config = dict(
    num_hidden_layers=8,
    hidden_size=576,
    num_attention_heads=6,
    num_key_value_heads=6,
    head_dim=96,
    intermediate_size=2304,
    vocab_size=8192,
    hidden_act='gelu',
    norm='layernorm',
    norm_place='pre',
    norm_eps=1e-05,
    positions='rope',
    rope_theta=10000.0,
    rope_fraction=0.25,
    qk_norm=False,
    attn_scale=0.102,
    bias='all',
    tie_word_embeddings=True,
    parallel_block=True,
    init='normal',
    init_std_qkv=0.0166,
    init_std_o=0.0166,
    init_std_up=0.0166,
    init_std_down=0.0,
    optimizer='adamw',
    learning_rate=0.000648,
    beta1=0.9,
    beta2=0.99,
    weight_decay=0.15,
    lr_head=0.00541,
    warmup_steps=435,
    schedule='wsd',
    decay_fraction=0.853,
    decay_shape='linear',
    final_lr_fraction=0.0,
    batch_tokens=131072,
    max_seq_len=1024,
    doc_mask=True,
    z_loss=0.0001,
    train_tokens=1004000000,
    max_steps=7660,
    dataset='wikipedia_en',
)
MLP neurons of a small language model. Each row is named by its layer, matrix (down: output weights) and neuron, and shows model dimensions 384-575. Each number is 128 + 32 x the weight over its row's rms, rounded and kept within 0 to 255. Numbers have three digits each.
A block is one neuron, or neurons of one layer that tend to fire together. After each block is what it responds to, as a language model described it from the Wikipedia text at the highest values.

L5.down446:145151164123079051099140120148159082125096116064086110136153177078083102152141115139155134125127155135122165097081084129086161093090121167117127150135112091101015136173146125138161088090153119136084072145103130178130080105088109120166107107127141156124110107097164203137078137086092056145162085165135255192086141151176129114153113092117123083152049095106151141077119151125134154196107125137166124143106126142126130181110147089124117158095188140167077135082168139114169109126117130142113123182124123109152141111109135171144102057163133136145097125126098116137113141104157125126
L5.down1155:139131112158149166103103149144183109105106101128142125097097107103153159127104103132155214086127146130118132078170157120142152153092134129067162088136120145132098187060163115165175064103137080126079059104086164126157156174212081085172131103157119091129124082134190142140105074165114103178106073150115096177074121150172154159089159157093144168134171122111151114129090126100151095112066092155163135068102150174130158126119137111166138119137077135117085126179115108153105161161165082120120152159095116104122130123103117103116116076127174182051132112108140112094126120134130153057
L5.down1250:131173192098108110153122119151168130078111128130107122102154095134110114109192117127107102146103088119094127141178056128150144165091096133152134094104130099182131148126094130164218133127173131121103132115079146162068093062129058074157131112126126181102167152208092106154160138149089158190081107199106152120170113151106135147164149110095155142096139182103162135130130146110114144127058126177113149136097108131116113138106103165127153184115098180134153110119098105207115113110145120132115089091088064103125147088135067098115153126097108133082116167137101156077108189072126146160
L5.down1300:087120080097116125103173132176135152126109085167125129109112158125160127084173112157092154103127216173106166132151134104136113106151098129083227110104137134154113110111140112171078112155123110152136099134105122121134074072142139183091081172130146108133125049095118155088121096133116118148135126115102084092153095113114057101070085181082085155116108114105114091095161099123133117085127098130079144176144127150143145103108137137158183131064171145106112148081115148110148098144128145126178033115105141124129163135071152151064143162147136144132131159127078156131085095107130184126
L5.down1518:128167116182119125122092135153164192130133101116082109102063173091164113086157145139154167121133138101135146081186138135113091131154125107133133158121134115125101142195170084169142142115127126079125124098154150153094170163132083111121132134182195083158115163161132085177076110125138149105128155146166146167073179155069112138133102109120142071150108144120176145158107120092163137124057154126128160084146054136168145134104101075186131096093121123151162112122155128156114083120104106111155146209142129095106118086119110087132097123124160136156088122103087112135098182101087154061
L5.down1859:108108120159137126145108157057147091157147115085199135176142070191079068136156163155104152138119142158139093115159145154081116125093156162104135095127086116159060090133121115168100137163083095124217147074051096090099167111092121105180197096134103098081135127092140135121141085128074111089131119079132220116111141148111137164130157126102109109111177079091144065130169131108102099147107111091168138141118116148138177123110112099108067090116122206182136111088118060100192145063175128056176112104192110139135122165135137066087090104140095152084108149115082105171133172107144111128
L5.down1950:073200196144177153128135158132147107128094112091169108141114168111138135162123149097147138119100130121120118058179127134137127135145119083139114162138054175201156135095176165175117141115127134091166122146149109119126105110144111149140175123116104136083131136092106136119102109180192130099100114166141116151137101198123167123075132143100128154132073132171100177117112150105095140137108111141126106131111175164093095146152146151137134130101132106146190101133134136138124119139076130180130107182096111132126097139117115188124115134152163085106139146143139166155157203088113142079
L5.down2174:178117146135150112116102152124179104118145130115114152104126105154160124041096111104088153127103163168123172107159126147211119126115188135168109134120109147066122059134107164179115093102135121130097110118130139131074102191118135153108188121119179090182134094127139206105146188169079149125154190148095162117131116127155121121108124118116136137129110077145162157113084138154128104114116108155122166198130154141148116133084162193067131121130121119108154174091145101118091138147095146145225173136109116141075074130117158101134090130115133143140160198046128101141176140140121134092
Description: Sports and award category words. Words inside names of sports divisions, awards and roles, such as NCAA Division, Best Actress, and played for, plus "and" in occupation lists.

L4.down168:132169057120073128180086177089139139073148111139089127117146077114114168171155097106101149124079154104093096212085171143125140126160162129104047117120105086108139160088127107103153108141164125137133154124122118207052197127120118113087094193122094132087154125083120118130125126146073150124121122079131086089117145115047142136094072118159076104153109127119091109108149081086116130170107164177102085180109103170128182095167191178102148115137116085098092070156079114097119164195130103129049151130124114184099148183121161125104157165175120103165154093149182129119131131143092217157
L4.down1022:135171077150000156177107121113140195112133110113139066141120151109178160126177153138128193100148106102120090080132192105148122068115086136128168131123163159178118097143075184137070109146106117164147174128098156111149041099187109089117114123115107159115141127110116146147109165142135202147077130162098114072129160135124115080079128150107109129122094131107154142093125158124147132100170178101111103127183153115114081149140114105052120116147092123145122112142076140136119150112096130126143143164108126133162098054052111119092132191140137091120151195091114094152157169152056143124
Description: First-name completions. Word pieces finishing a person's first name or initial just before the surname, e.g. P-aul Kelly, Em-ma Stone, William H. Hastie.

L2.down43:085100107122098123173139125150127160087111113134126124105128158157139102109135122111111071107156157159085111100122103166138135086067097089067134159121141211114131129134055128134138080159147087125065122097115163179162154071111148141145146125155055177108180124156113106184121191094163111117078129087130103139102101146098145146166131163133135170143118165115150155136124151072140128185151143097150114143115118136168105119046185143121138094091172158126173168089158148121092105147133070082128143093129172110085105117102169126105134198142118134117091118153157091075111063121178148102
L2.down965:165108106158110148076139099125180145108092124198139128104126210068169122108202087102118137139104170156121155065120090187148126140117115094100112147150115106130164091166098134113135144081091079144070116097070138146166144132170101124162133140113126132140161121152124088171075124123095120158167145134129175060115070108112122116098105131100105191145151215134180124196141146065140118126117152145134118088151134123101166125077160093117126106076174145127164163108147132112045138153139108110129176112137183062074116111154133112126168117109134136146134145211083138125129145086140136129
L2.down1053:130146116136104149088096119137152147139104110148126157100109141101136127151169164163115170127152146122141150162158102171113142133122148148191174124159111093126124178107107129136081125127098153147172108150201139119165138143087108150187058094190122102177175071181106114178145120136098136098087084126159150074146154089189129114103135127119113132143163112086126168142162114142137157113097119177189071109158141109114108191155134085146097121071175069094090103172138099098093082095086137106091136098088160175178104148123151180117147173055156136127122095168093133124090110128124127080
L2.down1153:122125078131129188121118100140128157107096183090152113110083078119099106099101132141143124181180125134080169091112156143134120169091138136130094155142172136119134170179106138093088137113128136159146095213103134164135131067146128075100078151185135102192136120081117095116137108122136112126114075158128152058194142173170137144090107103088125095187122138153090144114163069151169054113129104146108078118116094103113162160151102127106117140196117099164131158064079118132146118100135133125094140135118179152162112116109098160108140120121087115118186104130129157187133190209037110132
Description: Mid-name tokens in titles. Word pieces and digits partway through proper names, titles or codes, e.g. Lyra X30, The Fall, CR 161, Sri Lanka, Deadly Awards.

L2.down431:064154103056137183106149152132074169129161123124157090161155123103123132116090131135107136152143140102168154214135082148177111166094099145140193154142166129135087189098098158130150116094061092139131145145109081104147109063107054145137051105163091104134079070127166174123138098160116066163139142106105102099045157107132110117105063134085114090119073034154178112166122107168112139109097166090108123169129138158069129114153149133153143144125027090114113123128137097076156179066080161167220138093123095139139131128181106152093102209148147063215099194096167098080151075112166137156
L2.down1498:087099179149145132096152116125151149174082112111073082137178088139155162104144166086126102115115135188114167113129158132084164100100138134147134126102079116142132101174195098081099120088116156124068201133073203158109092163172146143076114140084137163161162141139114084111166089130192133103117163130124125175132137139155130122090160106111184039155135149090124112095109135149165136105099191095125154138132097102143156086127088133134121142117133157181108096145116122180023116103070138110111146210121105094173118178100114173128131103103162120112153163104108097142076152136088128095
L2.down2154:112123140130109087113125140139127105135132131088173122172066142118070116172185083128166164096116055104172164112045121158160195141131128087121177168126131084095121156130043140115115118135095136116138157168146106136127117116104091064161072131191142093156144152135141078190154136041094164120162083144097165187072127149161110122121093086079170125086140167170156120115114130172158136089101101132154097166123086134131139099192080153119186104215128126151138161116088121175077158140136167206162148167081152140121142105118120184074098152111138141117141112138156093173127111095086102156
L2.down2242:145126219144165136084177122117136129074084163128195094143142119116175143130108135071121042127165132093091137106140112072166161129149096107144147111119110211165127156158165142163115152131075109077099121165130176113213102088105134142111125177105081165139124133118126074115057142144093155116189124115112216136145094168146122142145145134090113165129197183131092143135150148089106145155138170177144135156067160127161157122128195121083156136119125088157142175140127135125138138117131054094150166114063081122169148109116131128170125151140155106117116162138136118125110114158087106119
Description: Relative "which" after comma. The word "which" opening a non-restrictive relative clause right after a comma and noun ("the non-profit, which seeks"), plus scattered mid-word fragments ("Sor-bon-ne", "sculpt-or").

L2.down295:147127152121101116150054107153218086139131083140141149146127141117103166108127130163113152154093129126152113108102135120134134185115090103161173122106065153095110126113123094108187110160174160092110113103153110170065079142083124127171112086176091136177169115132134096133137087087116100160086166143125140159134077139134122147080106183152181148110097165161110102086107136152108165092154139091197063082109112138089060118130111118100149108159153117117146180146119052106206095107159121117169098093152152079169158114140138101086164065151182187178046133119106105151166073132129115115
L2.down1011:177129171121184180145087122104091054127135071154092115096167108109129067119143118091142172108106078077116103142105124145127126086108143128198105171111163175122168168077115118128182122066146121153097093118133149136142148115107135133104145105115139123102135123142142182096142105095133171176138120162093106080155129213119169168135100104083168127087173168096191094138103169107108085148142121143111106118111153101209141153119150135186130105092147097122155109123153103130106174136103115115158107153142131117104082080124070080107113149189104154144145108109149091134132112054158094092
L2.down1926:139153093051130128146074177177172138147106166171104163104082096134109126179081093152207098121142131163145124152108160134121110138094126107138201120123152141099097126107132080176135114140181121122121190154147108111114118103171151104102200142148105112062098110129078125110132151126067174120071149153117167178147152103167162118135086085053114058079164103099128097109134088094105137170105185109146095147070129176111156152105113161154182174148125086056108140139169110075195172112072131141116141118099142159118205134125211086200163118172097089143126119167134155092065083193102110119
L2.down2128:131124169088094154158122083147117180173162119071128122154069090147169170163121131127174167127097123151094141066135170103136143094146104169209091117119099145156077178156126127163135139117124158106109154065164158155122184138115112124152095154170144097168113125141175155113155119149139129151110074165141143085110129109070158144135112139134146131129150110125086121203110129075043097079107145129096108167164164122103083129133134112135124096210184124105137157103085123106159175128169140080134120135160102143112188152093064124134149109150136177115109115164138133117103144097217127137
Description: Word-final inflection suffixes. Suffix pieces closing a word, mostly plural or verb -s (caps, draws, cooks, Works) plus -ing and -ed, and words like work/working.

L5.down294:144140158194140083109131102127118164127108102081118133103102115128140133153183109107097164080137104128112151167118121141107115098097158143130088168088149123099117142160139115164109126130114181120122152131131111128075133145198112124072087138141116137187152129078116116149127121161154089124153109103096207137150116073150114174080077089078100115140046189117123114150103126134082145147141134139089142129161099098076122142188106102142095113099167153150176144186191129153125143150163090118125074140147149126136138143160097162110170113095137119161119119089140154112149201145150116107
L5.down333:126145158159109153109110131147146118129120132124106163088159091114083198112139172171187115095124131105191129120101113133172108119075093197186140087118143100132150114094106070147082143175121146099097138200061149153098070106125097093129124136143113143100128150088108147127123145183200128107118049164171102203161135112133131092142079145103063111122168119103126143110120140142131135151125130181156082155155195129121131103073129146080086098164192079133174104167200095120117178112081068123149157153113196126098074107078063111092179174160147184097152132087131129137103231147139088140
L5.down536:113113130155082097098097131166130093158109125116119150169143190109148132112157074174160126122099108091102171195143093156146114145137161235122048126100127138122171150062114090203139207055077174170136152137103189152073173096106160146109104138145116092167165104103100186124124116169074083112149067143120097130131151139117189149075116114161135086136163171145125130122168157076136135120123129147172155101102170152114088141086131120138129140135155124136095043147128090134082085165189224166111146110127146127114161135100101142148144131127128153129121105114102138099105157161108102147
L5.down681:104138134125171110135140074089180112122098133082081190140100089097177103191149091180149121105204160095149092074162123129148100160089163126089138150153134113190158157132189098211117104080134127171158166087125158127131117112165124102106105171114119080149119112073113162150169139113169178130210069099084181189183165160142130204117070147146144121132116104119111154109140082166091111113095162165141141121160169114093113135125131090138099187128150114138102106174152132128107068129191131101111159106192120091158121107193173117145154148127109113142119175112076148131129141153189120064
L5.down929:133154161137156146106163096149130065143117107096116138169053097087189158083090108167148124097139107130103122078083192108059069192105174201170134164068143135137098111142158064173103141135125139090114121098128085092151160140148134094132114117165125119102164171175123195151124124149116064138151061119153155134144109121157120147084112061059109166110175129191128160123130128171136161126139135140101164121143065148136127163130096113109148151160156114130125150152188118113071098113147120094127123071150107100141088179121100118160133091116150109151117115057100195119098147131119081140
L5.down1021:158148150147148170110127135174128156120123130127038143065109146104168170133185098108074127124128115135177156069124103113147099165181133106135107093084162135079166136145116145113149136136104137073033143122062152127109150163126125169166141165101133156109139184117145174148099164120169146132145105082179083137179153127188094110176117113122126102170138169067134155138086160144166124120140169109185153100109132077124106141095157162115124114106159153118119101113154137166095096131142140130137151113177107122160124096130117124104149161080178116144122136139134127141098209146137127125
L5.down1277:074143149169088155167140088098105143116116141128151113065101108104145140151105151147136178123108106051199137088110073040125122211174110098120142080111106027112147140155116116134152144111134175170143115135163119119113181125135109111077089121096108103155163120114143135132195090154149153071144161079148120155153183160091152144083116126122117125144082132148101167129124159141225157098099109099112123119159084104112095106157120138069109152148103101164135060194175045178123139151143123107122091145112131098126118140150119114148100153140122100147110158095067145122215245157069117116
L5.down2177:133131141200158151130129074148130144156135161108118153081089148084118154119105145173148179138138097091135166111131122097071126184170151150163040138132100084069145135127189072077092213137124139145104138137099100104111144130119103131138127135106188058142124156101175103096130110116160141215127114128145118119150115113115179127132149105125138114144128111163119129127160080175158074124126136102155174142128098112112118109154046128090125095202129128218122149094109096113061113135127126100119132138131087106101132125141112125131059103141102053154152168159067103136094182174118155126
Description: Last token of names. Final word-piece or number that completes a multi-word proper name or title, e.g. route numbers (State Route 10), album volumes (Curtain Call 2), and organization endings (Montreal Impact, Montreal Protocol).

L4.down1417:139097121155146076160107111170124117119184121122120069138143134033096114157111144140101120124144198125132164052142146124090172207107162135084165107156171107138157111126121146134164143132133193107103134093144142129129194074101091113127152154140043071143144106125187126154070163148158157125134136109126139141117128119142129163137129113134084120148124146139125058064144126137159099125116107095118143163146107140137175111133106163088100156156142127080120154144142116188118145144162098157072116116100136084150112136166151139119051127110122087120182112160150089137125141180068111112
L4.down1993:119143142122146133181087097201150108191116089117108094141077085139065127094080153121145165074126119173090121093178143153146169141132119161101091179088153149116141117111202160215161128101162109167098158164197181088128149104135163163127146164089148092108076134119196046158141099162124189138179090101173106107133144121117105153138088096122175149174116148060129077128042102138102087147074185165099123145112146125124111102100120121126121075086132204136130155139144097149142101116173154102148129092096183155201104155110182075144103120106126168116150106137145164144135142184114106054
Description: Sports results and firsts. Words completing a sports-record phrase, such as the noun after first or final (first home run, made his debut, Finals) and the second number in scores like 2–1.

L5.down652:140129076111130116156118203137107134116161118127152114141146103189057132138134211105123080142130107111087068154120107056120093087144071079064135097156143079187078068083114144101132130151138169101153120126142092179105161126097176155130173136136113113083112068138164056115088107154133127168106197105125165057113105190183137135125174104085091144129112144135113128130083109073135160128102060110122166164087131195168139133130132079149152158114125185085142124104101078137206146130127078156147111192141195118139134117110147166133141167123084101106112125173134134158165167107144133171
L5.down945:134159070167114114143175056162138150094165155139131174160182122142129108175160092185128111114100086113087102084097095147110154112149092101149128113111150108112087121078088124165140093025114072141143109171105125151136078126119135185190096149111107135132117118155111122143163182115132112118110092191147140070127157138084142079114183124108140127115152147136106120125084170148074152139110163109144127130042140120036106117121118127120137166134178174107148121097100093113173163108111133137156178085181147160114122146079128160121219161124049161043182123137162227104110147136080085115
L5.down1086:110104107114099141079134132141184148156155093104083119150132124139130138107105175132107055138159104170088103181132090174136192092135186135070121064161090136192115118150116133227097117097126120131137133130088093182165117134104119069089117160146187106142201119095085109112114151116172136124076128116087154150145142105149105133073111129103083061139163123108133139125073192151129123129108159132132089170132070129090157138134154076025163126113136140076093129072156091181132088148109147108138188107210162190107106147119120128170156178147212151092172109065127157092105129134155067111
L5.down1177:076094096115101140155119083106099114143101116099143115123067077114135141154107177121117100100155150104185128128078096069122117126121136104179096073107100126104132126144139132126103130091143197127140155129141086135159156155090146167083133155129137117081113078139144172077123144085120074115112142133103113138136115129105079203124159126081083107209098124119147149076076142135138120102134153054110131140117111131110115097129137104073172159162179112193120082150149030107121112128105109118135180103154159153100081203105048148130113101161177182111164139141092143130163255151095128080
L5.down1290:172139189171094103136149152119134177069110145133088133104123065096126096117120121113103122136117109126141077097157146118080150133064117139072137100143094087142180171092138074090130181106182147055101156147123085173192141104120164135127138213124091163137123123121140179121122140132043207128062160105149120095084177166131093094123087169109104061078096138170069138135054141140149171135165102129159105119081127086122081124056138142084123126113105122120118093166090149137086125161074153134177096128094113117137136088072124189192157108101103091042143142149149143118088202128200116159
L5.down1314:094074068144149155137186081100123136082135062115080123115166115065117150081157112163166104158152110102145106173132118109084156108187160121138128189130099193109116110122155120095092179140177185161118146129113124159176138126130114141108101118157156109108177137140098094167158136129169214098088095083116170138123163124107159085070173109093137091092122133155156129063074176155172128127130087106161160134136140129133119127100141132101130166160133143120204094144121046133124092107074119149138126093144139145091116107091105148108147131156138136155141082167143154173159216183137115185
L5.down1821:171158128113138118101173121092145108120122150067166158112056082144119116074185111148135186117124111112173153105104135120141097076168077094151145136121115091155122113125121136109156159127134120151062121153132042135137139115145187123160129111119135133142141106122145181107118116141193112124119174134142105090156125166099147099091077177104171107116142158139092136080122117086167174177104149118084127149113094151072120170164126158134134148138127114143152141117200145111110145046137174145158113195155173128142066165094115166106155144171146155097107080196134168224106249135144104095
L5.down2192:158165115107162139099155133096158104152180118091135138114103085114110072222102088133098149120168170139156099110126085118056161080161099136124098126059135073135116153111154124135115144159082137140182085145178096101164133134137103084154123105132184172138174115165151086104102121117149088123090152121107100124137133099181158089079121099100082162140143154149084099107127137160117113104136135146119103161127098148126095123134085078136146171108118052151132123099133164060142130156127168121109137129158137043196117122175105091115089127120070138105099104143110115117173149186161159130
Description: Anaphoric subject referents. Nouns or relative pronouns that refer back to something just mentioned and act as a clause subject, e.g. the battle, which, the poem.

L4.down1489:086110077142164087109148128107117162162110089146086195154183124097139161152111132098144200123179194139090124159142039076147129099097123094127093131066105131128106126166084110103091156083102146128132090145160174107110101110122178140133141157150142107121134089136125155138162171110175108128100188124105108167106136177138155213142114103097115089160138158110164165152119142149087119158144098082161125085079106122153148101086106099121166130169139121147060131171123173133172099101111174163144168110094127179142160123115103156090125082138093181153085164105097154123126080159139081187
L4.down1513:122091153156155100091128111149086088141105143165155114096118097102086100116125114096149115154134122173119135165113159115104111134141107134172072114173098134118167167131062172113149181076112121137157182145137108096168152142135101156143096166107082117127054081137127084076120115094158139130133063079150124158101142149078250095124136134086111092103118083087152109126130145096152119147141128117147125129062092169109113137167106095148151183172128120058161070121156137226115155169091153098121133150154145146116093149062116152101139125093162116137212146144204109079173117174107136142
Description: Repeated name endings. The final word-piece or word of a multi-token proper name that already appeared earlier in the article, such as Feldbl-um, Thermo Fisher Scient-ific, or Gulf Coast Medical Center.

L2.down698:128138159149096158107154172149085124105112108076127146200107143125137129057186132131127216086133140159186098143105115111142101131130147133088113140101127098138141113096134156156150157133160141179098136152114137136123152165172149171163172134088159137157150142113118174135085118140175135106103119116117188131155188146127129099118159067124170157167128094117098134049118167193122137122125127127108146171175094116084045069121160118170115119148136135114109089112116166148129090132147139156159096078114166207091158175111149097137109122134152155250117154167166105134107087127145117144
L2.down803:173093124079173139126080185140152129139139128132097181092134096089126135116161126161129165164090139144176165075174045152107097094108142090118154134133197138121164128176082096118105165128091125080183119130150104139105121138203078109135090068171168082122102093147142173085115133149117172145089123190141103130137121131119119157149140114073080142101152073112139107104161111124150101094153113104076109116155122119240072111096122199149156126115123160131153142071074046090170141126156164127198154138114123137142127126118121130115133201197117145153106077114132084111145083163148178116
L2.down1243:119104111175147172106119103162143168150152118150134095115137170133109139117106147150172168135147060112141154150113147129173112143146091112162123144151147157133184113116116141146201092139152094199137136150103126154174142086178187138084098074129157111117087126160164156157138089152088161134126157146143137106088154089113096093140112119075139141105160146134120116121155108138169134152096118117085085177128150085156124160177161102145193118178120144089129246114144144076110081096208158150118138149163104071076107184132136145131149103143127169121107164173103122149163122107134094153
L2.down1667:091098142128104112139051199146165105106130184182099166160108150086191136120164125098109108123058151165142129129141062136136143145142165145117054122152154131112123111093140115133111150114113162138187162075130053164107107159163082130119109175098126138129163099171169132137099167175110165134146143189134125106095114141052114171107117088088132104129182102176133147168148174150094158101167095200120119115174119098147052125184123158055178143112131090142099088157173081088092069141121163091133103136151151168133098096166186145143123113138115080135156104122147107087185059133126119137
Description: Mid-word name fragments. Word-piece tokens inside or completing a split word, mostly personal names and proper nouns, such as Rober-t, Must-ap-ha, Punj-ab, Jer-ry.

L5.down389:169127159078166127079048135092122128175168178192069140143147167142139102123123165120114135119104117084150145117135098130116130083127159145113113119110096125153110111100125110112218135151142128107164173120146136141132206127126154104103144134081120144165106133149126104114125097162093171164135137159140120028119135096128160069115103123122148107097139116126096114156112088138169150150140096110125179116154153098109136123175116190124171106110162138088110105117073163111070101187131131099178127149085155176132121196179122133134105171091177109101146164167180094139155148112171172080
L5.down444:114111100132165098108129086161130087174161106145175119110098132110066137123147144114141148140167130092120130129174120165139136165113132140081100138117163143173154119147081096118129112131159182154121152145188126214146173080137143140184063148107174131153107155176121134122148099151118082113171161140172078089100138159111173117139124069097171100130141121085192123169194076100140173144128121180172149118137164139172206207094157103146115143113136146143127112104112145095170092156072131090096181187116120109104173170135163150149080176124137106167134112131150136134091108139174099054
L5.down873:135136141116110100121109112102106168115107135093091093215167104094163062094149171136103121114097161165125125092069086131142073091145101155147173142098160163111084142117150078140072055157135109113102121086157120081073126194179121185097134115102119125097157104141093178149201109077102128091105108100105143162101118163104089120138168148179079086110171106071120090170121160162128104164084198147180191111115057119123118157117141150114155101144100117155113155159151134107097085152069123189103066090163113066143177182146133135124077131138145112124109202125103147088104058160142147140
L5.down1203:125168174243137105144181098073087118125142159092098077121042114135155158127105179140090106089090174114149195127135130121131170192156115079196111147146090183132197143144086128136109175101071188139125096122130176103095181165163080130093109185124084179123120130134125081166146086100099101113157084094106136134157134101141133183110110148091083117149137093110120119115117158177163105113134125148089196171128117156147057155100091147112142117155101123104116160128169163160095189141096138151138120098094124136151144173101126162161161073099107085152096149050134148118127053188145128103
L5.down1305:106140082125128181182059132102145101068132136135124126132112099122113137115182178182171162155113154105128109135105067094114175133113090111158099136133081090190140104063111142080116133116092173122201158182125162156125137122117111078065124138101144140175137128088142096076131063154126179092111142137103079115095134082115183179094117154143123121149141117141122167176175148117210137125095117115081149173140082163172110088166135161088159099155114085176124090191134112128095143154162125139119141136068182158134168129065120105114095129163150113139113139161131129171142046106081185129
L5.down1702:144100069181082154148140078114124169116141133153153104106117167120098132099137154183176079091140195114127157199136085129164137112129088163101135119129123178107120122098107208142109083127092196155127145103156078167144150168137066140183114113110097167150137130112155107098135095155116170111068089144113170181081106108050106153151116131137190218113139124128167060102128166149190110116148125132113179142131093109166089151147139139093241106111115143141122167092147128162086147154132108147163131106111120149110238136149082086104176158201090105111109101129107099104131091164136133193
L5.down2096:092130104093158201057159111139110154119173112128119107069110106149186105088134181161078136177141073091168141118139156114164143098166075073174134158092106128201130183193100150155136137188112097087144134147100165130159088088117164134129084122101131160166155129141159093100120150074119106156155108095127112169152122168109195139135147111152163125142113093083085137121160087174131104095123136127122157153126139200150167146151163084130089163100132168207115108134136130123137163136092106095117119118174083128130146176068080158116152130132126101147111142144126089210133158190171090087
L5.down2252:133154177112182145133089132142112133106148136053099110151145143120148105089178146120119145124121142170118127102118166211134137074170094108134093098087167103130113142116112146169126098083102158115102175119144144139116163100108154142106132128136152106179166126096132134151156103155126085131150114127059184125168153180050149144166095125092152076123150179111144168114141176112126078129089113114128098140167123090174166179178098157043121152122095104153158072084142104147170149174146118135105096110100175173162098160166153133079117154103172088150137157136105105098101188086068133130
Description: First-name completions. Final piece of a person's first name just before the surname, in lists, tables and prose, such as Ig-or, Em-ma, Jür-gen, and whole first names like William.

L4.down1389:141131158112106158100103151190169188106168129140100180117140139112080082086123157065130186125158105084084176133127122139113167146068106092110123099120172198139148114094114129177158143148108156071124139116140098129133191139116117160097108161111102109164144067143120138148106099166135105168069087123126179126177112166133115123089092090122117114135103159141154122192141099101099078193127097052112115152120098176172080069196074102158159122113154151130129197164131104138164178109069109165081147156099102071151149145067160094129091139131127112083146152167120153162100159165163068129
L4.down1529:131126113123123181133168109102145143088116155178144125188108149090185090122150139115112151141167129143087161147098139064120129122194101067166155125148139127180121149149107133133129136072112120104121104115100081183182141109146156161101093140154126108182168137117121199098066132138178134147092103097154180088163144184085135127121127135162056007177074098101126161089114169119130124166094141134166058091141097180092062135158088090113086159140175122196140078147148096133117112108094144125143146131146165134171097107113167142126111119110151160122141128119065126133108246158143153102
Description: Subject noun head ends. Final token of a noun heading a subject phrase, usually after The/This and before was/is: the college, this lawsuit, the blockade; also which/that.